{
  "activation": "relu",
  "norm": "layernorm",
  "rope_base": 500000.0,
  "attn_scale": 0.125,
  "tie_embeddings": true,
  "lr_mult_down": 2.0,
  "lr_head": 0.00603,
  "decay_shape": "linear",
  "batch_tokens": 32768
}
MLP neurons of a small language model. Each row is named by its layer, matrix (down: output weights) and neuron, and shows model dimensions 0-127. Each number is 128 + 24 x the weight over its row's rms, rounded and kept within 0 to 255.
A block is one neuron, or neurons of one layer that tend to fire together. After each block is what it responds to, as a language model described it from the Wikipedia text at the highest values.

L5.down161 [101  81 155  97 121 163  80 143 156 152  98 114 123 114 135 155  92 110  86 153 156 152 142 159 117 126 135 124 121 118 151 103 108 111 172 169 147 121 125  95 138 182 129 154  87 118 113 104  93 151 100 154  95 120 112 130 117 115 109 116 147 142 161 128 115 140 130 104 144 111 154 183 187 130 126 129 109 101 119  99 150 108 139 114 116  63 130 132 136 144 148 180 134 113 135 117  81 157 124 112 162 100  69 120 137 112 128 152 141 108 104 154  98  77 137 160  41 154 149 129 118 146  92 117 173 155 120 136]
L5.down207 [104 138 115  85 130 140 164 152 128  97 106 104 155 191 114 131  85 127 153 165 131 134 155 157 129 113 103 161 107 125  95 121 126 104 120 139 133 119 138  89 134  92 128 111 152 161 141 118 145 122 153 109 134 135 140 115 113 140 132 119 100 157 128 163 140 155 125 129 138 119 140 148 142  80 127 109 143 117 128 145 183 125 132 148 126 134  91 117 133 138 118 159 143 179 132 153 102 193 116 165 164 134 104 123 182 131 117 155 139 185 102 101 129 106 151 143 121 145 143 131 150 133 110 115 104 104 128 173]
L5.down458 [155 129 115 147 125 156 170 110 112 137 121  83 118 123 160  97 147 101 153 139 135 131 121 180 140 143 124 203 136 105 153 100 127 121 149 126 122 147 147 110 114 115 135 112 106  81 107  86 147 109 110 144 135 146 160 138 161 158 132 113 152 158 110 166 109 140 115 116 122 131  99 184 176 101 127  83 102 108 173  98 100  83 122 151  97 145 158 146 133 113 115  97 118 170  97 111  90  99 136  87 159 161  86 112 148 111 119  89 137 120 142 117  95  89 103 140  89 118 146 154 152 149 124 144 124 119 163 120]
L5.down465 [145 158 108 136 110 126  92 159 211 141 134 149 140  92 106  94 130 144  90  85 149 109 136 194 163 138 141 109 129 125 136 123 130 145 145 141 136 130 132 118 122 118 141 154 141 159  92 105 123 137 118 167  95 135 132 147 141  70 120 126 137 125 137  92 133 111 116 119 148 134 162 167 170 112 164 116 128 136 117 146 147 110  71 115 121  70 135 124 138 101 104 139  91 155 104 132  70 141 113 112 136 153 118 118 115 155 165 126 116 100 150 146 138 121 170 121  80 108 102 125 133 126  95 115 121 147 115 146]
L5.down589 [132 153 153 138 135 128 165 169 106 114 142 123 169 132 143 140 125 139 121 134 103 119 125 173 129 160 171  52 109 122 138 117 123  80 123 135 149 115 154 150 124 153 126 128 121 127 116 122 131 144 102 107 123 113 129 120 133 146 138 137  89 152 155 160 107 147 140 181 131  79 120 137 181 131 166 189 131 108 133 134 146 128 107 110 106  93 117  86 172 112 100 151 136 170 149 111 116 151 126 117 145  88  89 120 167 120 153 136 101 175 131 100 134 110 144 106 105 118 117 136 106  91 125 153 112 131 135  89]
L5.down690 [105 104 130 153  80 176 127 134 157 126 101 109 138 101 151 138 110 176 130 167 112 101 137 118 133 113 153 127 119 110 129 104 128 130 132  91 183 125 118 122 141  22 114 130 128 143  68 100 171 142 146 147 122 120 166 152 144 145 103 120 135 137 164  99 134 122 131 208 121 122 119 163 111 126 110 131 145 134 156 131 127 159  98 150  93 106 139 165 141  98 128 147 161 140 102  94 164 138 128 131 132 112  97  86 137 102 146 149  92 141  94 165 123 118 124 145  93 122 137 116  96 134 161  72 145 119 126 126]
L5.down809 [146 156 147 131 137  99  88 173 159  96 109 120 148 122 136 149 122  99  76 109 139 120 168 161  94 137 160 141 114 174 145 135 126 159 136  92 139 139 108 109  95 157 155 126 129 117 111 100 198 125 181  85 159 161 145 155 102  99 135 134 154 116 101 128  84 126 156 122  98 148 121 124 140 112 117 107  98 136 141 112 134 122  96 101 115 119 155 116 156  80 149 190 127 118 163 110  73 183  92 141 143 110 103  92 117 115 120 133 142 166 109 153 126 120 134 132 129 122 111 139 123 149 107 154  89 132 100 128]
L5.down831 [128 157 151 116  89 110 121 180 105 144  95 151 133 128 187 156 130 173 147 163 186 141 138 140 130 106 153 141 100 172 155 121  95  90 154 103 116 109 142 129 125 192 110 127 163 125  90 140  89 126  96 119 110 115 163 142 129  90 143 134 117 149 120 133 139 128 138 174 113 173 122 176 134 132  94  90  90 140 117 128  97 106 101 154 145 112 111 125 116 120 122 171  95 119 113 136  52 138 161  59 117 141 147 142 132 113 140 159 141 150  81  99 111  99 104 150 159 147 129 100 123 144 100 111  94 113  97 154]
Person first names, or their last word piece, right before the surname in tables, credits and lists, e.g. Steve, Andy, Fyo-dor, and the period of Mr.

L2.down147 [115  98 163 133 141  69 121 127 115 102 177 127 175  95 122 157  96 140 139 116 148  91  97 123 108 139 117 118 131 161 125 131 145  93 123 127 170 131 165  90 117 128 135 134 134 143 147 128 125 156 119 134 117 123 124 148 141 135 112 153 122  96 108 104 170 154 138  86 140 136  80 163 125 148 119 181  66 134 147 143 107 127 106 125 103 140 139 180  69  99 101 120 138 161 118 104  95 198 149 148 151 121 149 149 130 160 101 145 143 127 129 101 101 118 164 120 184 114 135 128 118 148 108 147 142 122 127  98]
L2.down173 [103 166 126 126 164 160  56 114 143 129 104 111 159 129 157 144  68 108 157  97 140 135 135 149 124 146  83 100 114 126 126 167 162  91 145 154 100 110 153 138 112 119 149 118 135 125  75 135 129 116 147 134 125 130 124 121  96 125 130 119 187 119 157 181 117 112 144 126 142 169  84 151 139 135 110 146  67 130 144 129 167 126 142 104 163 143 100 168 140 124  95 113 128  94  86 118 131 129 140 150 116 103 144  83 115 153  95 113 157 139 105 114 101 101 136 143 157 123 102 103 144 138 131 129 149 113 163  82]
L2.down210 [141 163 100 134 131 113 140 132 134 127 139 119 125 107 143 104 112 123 128 129 140 154 125 110 137 111 135 108 156 138 178 140 150 132 168 116 106  55 160 106 139 175 157 118 157 158  93 123 162 142  73 155  68 146 110 111 124 110 149 146 171 116 125 129 127 131 131 119 128 118  81 138 167 125 111 116 100 113 113 108  98 175 136 112 147 124 134  88 122 165  95 123 134 112 159  81 112 129 140 154 154 143 144 113 140  87 165 114 136  84 135 122 143 160 107  69 161 125 135 128  88 106 133 111 121 112  80 153]
L2.down340 [148 148 133 113 158 131 128  98 128  99 116 135 116 164  99 153 107 151 129 127 127 181 150 119 169 159 102 170 124 103 116 130 146  87 157 124 125 157 133 133 114 116 170 116 107 125 133 107 139 159 130 160 142 116 143 103 146  96 132 178 106 121 131 156 113 128 148 109 116 111 124 140 144 121 168 118 126 124 147 149 116 112 135 141 122 154 107 112 119 126 108  72 111 152 112 181 142 178 100 117 138  90 121 132 157 155 112  98 135 164 117 110  97 106 101 129 139 171 165  94 158 143 136 109  94 117 174 137]
L2.down511 [140 147 117  83 113 103 148 144 121 125 114 165 156  92 128 114 145 138 139 105 154 107 128 135 149 133 159  92 157 133 116  95 167 146 118  98  69  87  90  93 155 123 123 113  91 100 116 132 146  99 127 116 123 136 130 114 120 115 116 102 130 120 124 110 105 184 127 114 135 158 175 197 154 144 155 145  94 130 108 124 129  85 145 130 122 132 119 120 140 142 135 127 132 140 135 125 135 125 121 100 129 149 173 137 137 162 138 125 134 123 115 128 130  92  95  71 126 116 162 114  88 157 156 128 116  78 133 118]
L2.down593 [180 128 124 127 132 116  98 116 100 118 127 130 123  88 150 118 103 107 158 112 161 136 144 121 123 149 113  87 161 145  77 136 164 123 153  63 141 168  69 142 140  84 130 108 108 124 147  99 131 157  78 166 123 100 129 106 130 134 151 121 115 136 131 123 107 174 154 153 120 143 143 122  83 142  84 134 129 133 121 144  81 125 146 126 163 152  94 172 114 152 139 136 140 103 166  70 119 151 127 159 113 101 134 134 125 136 118 112 119 170 131 165 168 114 160  93 118  92 140 140  85 118 163 147 163 120 101 107]
L2.down648 [122 150 120 167 128 136 103 159 145  97 113  75 120 137 141 176 121 142 132  96 157 156 153 143 134 156 113 121 143 171  87 126 117 120 145 102 160  89 160 150 128 126 117 134 124 123 150 160 120 171 104 128 146  65 118 102 102  99  80 154 144 135 132 110 146 152 129 113 131 136  84 137 115 154 134  94  86 116 134 128 132 114 135 145 154 105 133 147 133 148 158 134 125  98 125  63 113 130 130 114 120  98 136 160 153 126 130 150 131 131  99 123 180  96 125 101 130 100 119 123 156 103 110  86  96 144 168 143]
L2.down893 [111 142  74 143  67 131 141 139 140 110 141 157 109 142 120 162 116 109 173 180  95 154 141 140 115 141 119 164 138 142 114 112 130 105 140 155 145 138  96 166 119 127 159 151 133 143 139 150 121 131 107 132  93 144 144 155 151 136 110  93 126 102 109  90 130 168  96 150 142 165 116 111 109 118  71 136 107 132 180 146  81 161 109 133 170 125  69  97 158 120 116 139 115 132 121 124 137 154 133 122 155  88 125 106 111 127 128 132 138 136 105  97 140 210 124 122 157 124 138 165  99 124 108 117  83 124 130 107]
Forms of be, mostly was, plus is, were, been, right after a sentence's subject noun or pronoun, often opening a section: Homey Bridge was, It was, he was.

L5.down106 [148 158 114 133  86 102  88 154 145 108  68 119 147 136  90 152 133 156 131 123 135 152 123 110 173 126 114 122  86 114 124 152 150 109 113  75 142  79 128  92 127 112 102 113 130 105 113 137 154 143 122 169 160 130 158 134 103 130  95 130  66 101 138 111 134 148 118 118  97 141 153 149 171 168 168 149 112 105 109 112 125  94 153 108 141 133 126 133 125 133 147 127 122 111 123 142 152 132 146 124 146 117 122 138 118 139 150 178 131 102 153 123 164 130 147 127 148 127  79 136 130 153 134  91 100 146 139 130]
L5.down401 [101  87 108 156 139 205 113 101 174 134 141 146 116 118 113 148 127  62 154  95 132 150 102 123  93  95 147 120 143 111 108 157 130 133  92 162 132 110 117 101 151 208 119 144 126 145 157 110 153 110 134  73  90 133 134 116  84 140 108 141 152 136 155  84 124 160 117 124 131 122 160  88 120 133 149 159 110 127 140  80 139 126 108 127 104 148 101  93 162 122 109 102 105 143 129 107 188 107 119 147 145 148 132 132 152  81 136 131 161 139 122 160 149 140 135 166 163 102 116 108 101 150 138 151 143  79 164 113]
L5.down431 [ 83 159 141 106 107 128 154 139 141 111 168 112 138 135 160 173 127 145 145 160 133 132 109 128 109 127 144  70 141 125  86  97 121 117 151 110 120 156 126 129 124 130 122 113  89 137 139 166 141 110 124 112 122  96 168 120 123 133 154  99  96 159  86 147 162 178 113 165 141 125 139 129 118 127 114 103 118 150  75 162 142 110 175 121 109 165 105 129 162 119 147  88 100 176 116  92 167 122 126 135 146 140  95 137 164 146 119 121 122 139 125 113  72 205 155 156 123  83 117 109 130 152 131 170 159  97 109 142]
L5.down475 [125 128 174 118 150 134 188 142 115 120 113 140  90 165 141 133 149 109 125 118 172 134 150 101 147 123 122 123 127 105 148 114 109 112 166 110 127 136 144 154 150 141 120 158 135 134 132 117  80 178 127 130 146 114  91 131 118 185 157  79  81 141 142 122 116 137 114 130  96 148 142 164  96 120 104 104 157  81 119 136 117 146 132  93 137  83 139 126 126 102 183 108 133 157 129 157 117 148  68 149 105  94  78 142 120 131 144 125 110 109 103 107 115 130 122 116 111 129 123 147 151 147 138  90 106 142 143 108]
L5.down562 [112  98 103 147 138 109 140 102 114 152 135 124 146 108 137 152 134 137 183 144 125 129 154 142 145 143 157  97 118 142 138 128 138 139 163 120 142 112 117  79 126 115 149 101 106 144 127  83 108 146 142 106  94 135 148 127 136 121 128 130 131 118 147 139 138 146 127 171 145 136 154 116  94 119 119 118 164  73 126 174 124 101 101 137 140 149 134  97 134 132 120  92 119 158 168 111 102  85 103  78  95 129  75 147 140 146  88 126 101 119 129 114 184 120 104 144 151 153 148 113 168 114 109 125 135 154 120 120]
L5.down592 [133  86 177  94 145 143 114  85 126 130 143 105 155 172 163 137 117  99 108 129 116 167 148 160  91 133 128 120  84 125  84 141 129 116 121 171 165 131 147 135 131 118 116 106 133 110 107 117 126 115 168 170 118 120 143 142 133 181  95  73 137 157 117 165 162 144 135 121 131 145 128 113  88 100 123  89 121  96 112 140 142 132 120 116 152 134 124 139 144 111 128  81 115 163 114 132 104 123 142 164 123  92 147 180 105  90 168 163 117 175 129 129 154 155 151 145 121 116 123 140 124 145 152 131 134  92 149 109]
L5.down871 [131 169 138 146  53 102 136 156 126 113 104 142 153 131 148 138 140 136 106 125 143 175  82 140 124 148 166 129 162 121 102  96 133 129 118 136 116 107 134 126 116 108  87 125 136 149 177 118 145 119 140 106 135 145 124 139  97 146 161 102  77 111 122 147 119 195 150 106 141 122 110 148 129 121 161 137 103 137 138 112 117 131 103  92 158 149 103 118 120 122  96 119 129 122  77 152 100 119 168 109 121 149 112 150  92 131 152 146 123 138 135 116  88 100 136 113 102 162 152 106 107 124 140 174 101 105 135 120]
L5.down877 [122 151 138 100 112 133 114 109 151 152 119 136 128 164 113 126 137 122  99 102 156 107 108  99 145 145 133  98 120 113 110  91 113 135 147  79 147  83  98 145 168 114 126 116 125 130 146 150 124 141 103  88 137 111 138 146 119 118 118 101  98 167 126 144 116 158 101 138 129 125 126 155 151 132 144 137  90 100 134  86 165 126 148 132 131 112  72 130 145 136 166 120 125  94 117 168 190 149 116 157 142 101  73 112 129 142 126 143 142 139 102 120 120 131 139 152 139 149 154 142 115 147 139 134 107 120 117 150]
Fires on two kinds of token: the first digit of numbers opening a table row (rank 10, 27, 21), plus year-range endings like 1993–94; and the article an in running prose.

L4.down697 [151 158 164 114 117 126 114 138 161 101 135 165 144 126 121 109  83 145 114  96 124 109 122 167  97 149 114 130 133 146 127 131 130 118 136 162 124 134 147 115 149 155  92 121 116 114 103 120  72 129 112 127 117 132 149 132 100 131 117 164 128 148 168 125 148 107 137 100 103 135 121 136 201 106 159 129 133 105 110 112 150 102  97 139 100 146 138 125 103  81 105 116 119 138 142  89  96 154 110 119 175 124 125 129 123 126 108 124 112 162 136 154 159  99 169 102  66  60 118 100 126 147  76 133 110 141 126 134]
Tokens just before or at the start of a person's full name, often a table cell separator after a party or country code (Democratic |, AUS Nick), or first-name pieces (Ri-ley, Jul-ia).

L2.down7 [122 131 112 141 125 140  97  44 121 162 112 144 172 130 126 149 106 108 112 105 121  89 119 145 137 144 137 152 208 107 119  90 143 135 118  37 125 139  91 117 130 132 166 155 134 176 155 122 134  67 160 112 144 117 141 137 122 123 104 123 115 131 151 150 153 118 117 153 159 139 143 143 143 127 132 136 112 184 156  94 138 103 162 156 177 155 143 100 139 133 125 170 125  84 153 155 168 116 126 155 118  62 113 126 148 182 103 120 137 131  69 128 148  97 131 134 104  80 105 138 112 114 116 127  93 180 142 137]
L2.down63 [124 115 156 121  88  98 163 155 161 151 111 124 143 133 115 129 174 156  89 113 149 163 131 131 192 157  84 126 107  87  84 172 137  77 155 128 156 104 111 128 125 138 103  77 124 133 152  70 126 159 138 121 109 149 155 139 119 121 155 162 123 164 108 126 136 161 141 128  93 157 133  92 155 121 117 101 115 143 120 140 131 127 153 121 143 123 111 132  92 128  97 159 106 146 159 132 126 133 118  97 100  95 135  98 132 119 138 169  88 112 103 150 143  99 142 119 120  79 119 104 136 110 106 175 133  97 193 122]
L2.down367 [ 93 118 114 127 129 143 166 128 103 170 111  98 161 144  84  98 153 105 130  94 111 134 123 156  96 152  95 125  93 137 127 141 158  96 124 149 165 152 122 148 130 132 140 133 176 112 128 134 118 139 132 151 193 146 156  93 126 167 142 148  99 121 112 141 108 103 147 135 175 123 137 106 102 124 115 120 134 131 133 138 149 101 139  90 127 141 121  89  99 132 134 134 128 145 146  93  79 121 120 133  89  91 105  99 141 107 127 115  94 118 142 118 109 106 133 134 102 138 114 105 122 126 115 130  97 128 150 116]
L2.down591 [118 115 147  98 137 111 162 132 139 123  86 162 140 148 114 112 138 136 138 126 148 114 141 128 147 123 126 132  94 101 183 133 145 127 101 107 151 157  98 131 106  98 122 120 100 123 136 128 136  92 152 141 120 134 109 167  86 131 141 157 121 116 131 114 146 127 149 143  98  86 109 141 151 128 112 166 150 167 114 148  99 120 114 105 128 129  99 137 138 137 171 160  85 172 158 113  71 101  64 110 101 107 108 132 142  98 124  82  98 171 107 109 143  82 185 132 119  95 149 132 153 135 132 142 127 133 146 123]
L2.down678 [ 96 137 132 166 161 127 114 167 135 157 176 132 166  93  77 123 117 158 118 129 100 111 126 115 121 100  92 174  94 162 111 156 122 125 149 148 163 145  96 111 117 157 109 132 110 127 152 172 123 106 114 136 190 173 114  97 119 130 116 154 123 124  88 126 159 105 157 167 113 135 119 107 148 108 155 175 119 134 119 115 124 137 155 141 100 143 125 148 119 159 137 173 120 122 143 126 144 115 156 145 147 137 120 132 179 134 140 112 101  87 109  76 141 147 142 119  96 129 119 107 160 144  92 183  96 113 107 101]
L2.down702 [150  84  97 179 113 134  99 114  95 120 146 118  99 146  95 155 145 126 157 119  99  99 150 127 137 152 192 142 116  83 135 157 134 153 137 109 102 135 140 119 154 148 137 138 156  79 172 105 107 144 147 118 139 107 124 140 125 117 110 131 136 163 123 123 146  82 118 145 167 158 131 116  96 140 141 117 142 107  88 102 146 161 123 146 120 159 137 157 152 140 104 143 145 168 166 168 128 127 107 172 145 100 136 177 141 134 130 136 102 161 110 140 123 127 131 121 128 127 136 130 150  35 124 126  96 141 155 175]
L2.down744 [148 124 150 148 134 121 133 151 113 118 162 120 139 145 153 134 112  84 157 107 155 151 124  86 154 143 101 137 160 154 190  72 140 115  83 120 170 130 126 135 133 122 152 141 120 145  90 130 113  92 179 127 107 169 118 141 112 102 136 128  89 147 108 104 145 107 120 166 159 125 127 138 125 143 145 123 139 148 131 129 139 153 130  83 138 159 117 139 152 144 116 122 115 119 150 159 114 120 102 122 109 129 115 130 111 147  93 101  91  84 106 105 123 146 158 116 110 172 122  94 153 133 133 105  90 125 167 107]
L2.down844 [114 104 124 114 137 177 127 137 140 153  95 134 170 100  89 113 104 101 112 143 113 124 113 123 120 107 118 101 155 122 137 151 127 114 129 118 142 128 104 158 176  72 119 141 192 118 155 142 153 167 149 114 131 137 154 168 155 131  87 120 135 134 136 174 113 112 115 109  95  88 112 130 134 138 152 121  98 129 109 100 113 137 116  95  87 103 157 154 153 128 150  98 135 130 177 138 105  93 127  97 105 128 135 152 135 132 130 119 119  85  86 120 125 138 115 129 117 147 115 171 145 114 110 119 120 128 153 144]
Given names and other first pieces of proper names after by, commas or table pipes, e.g. Robert, Michael, Stanisław, Peter(head).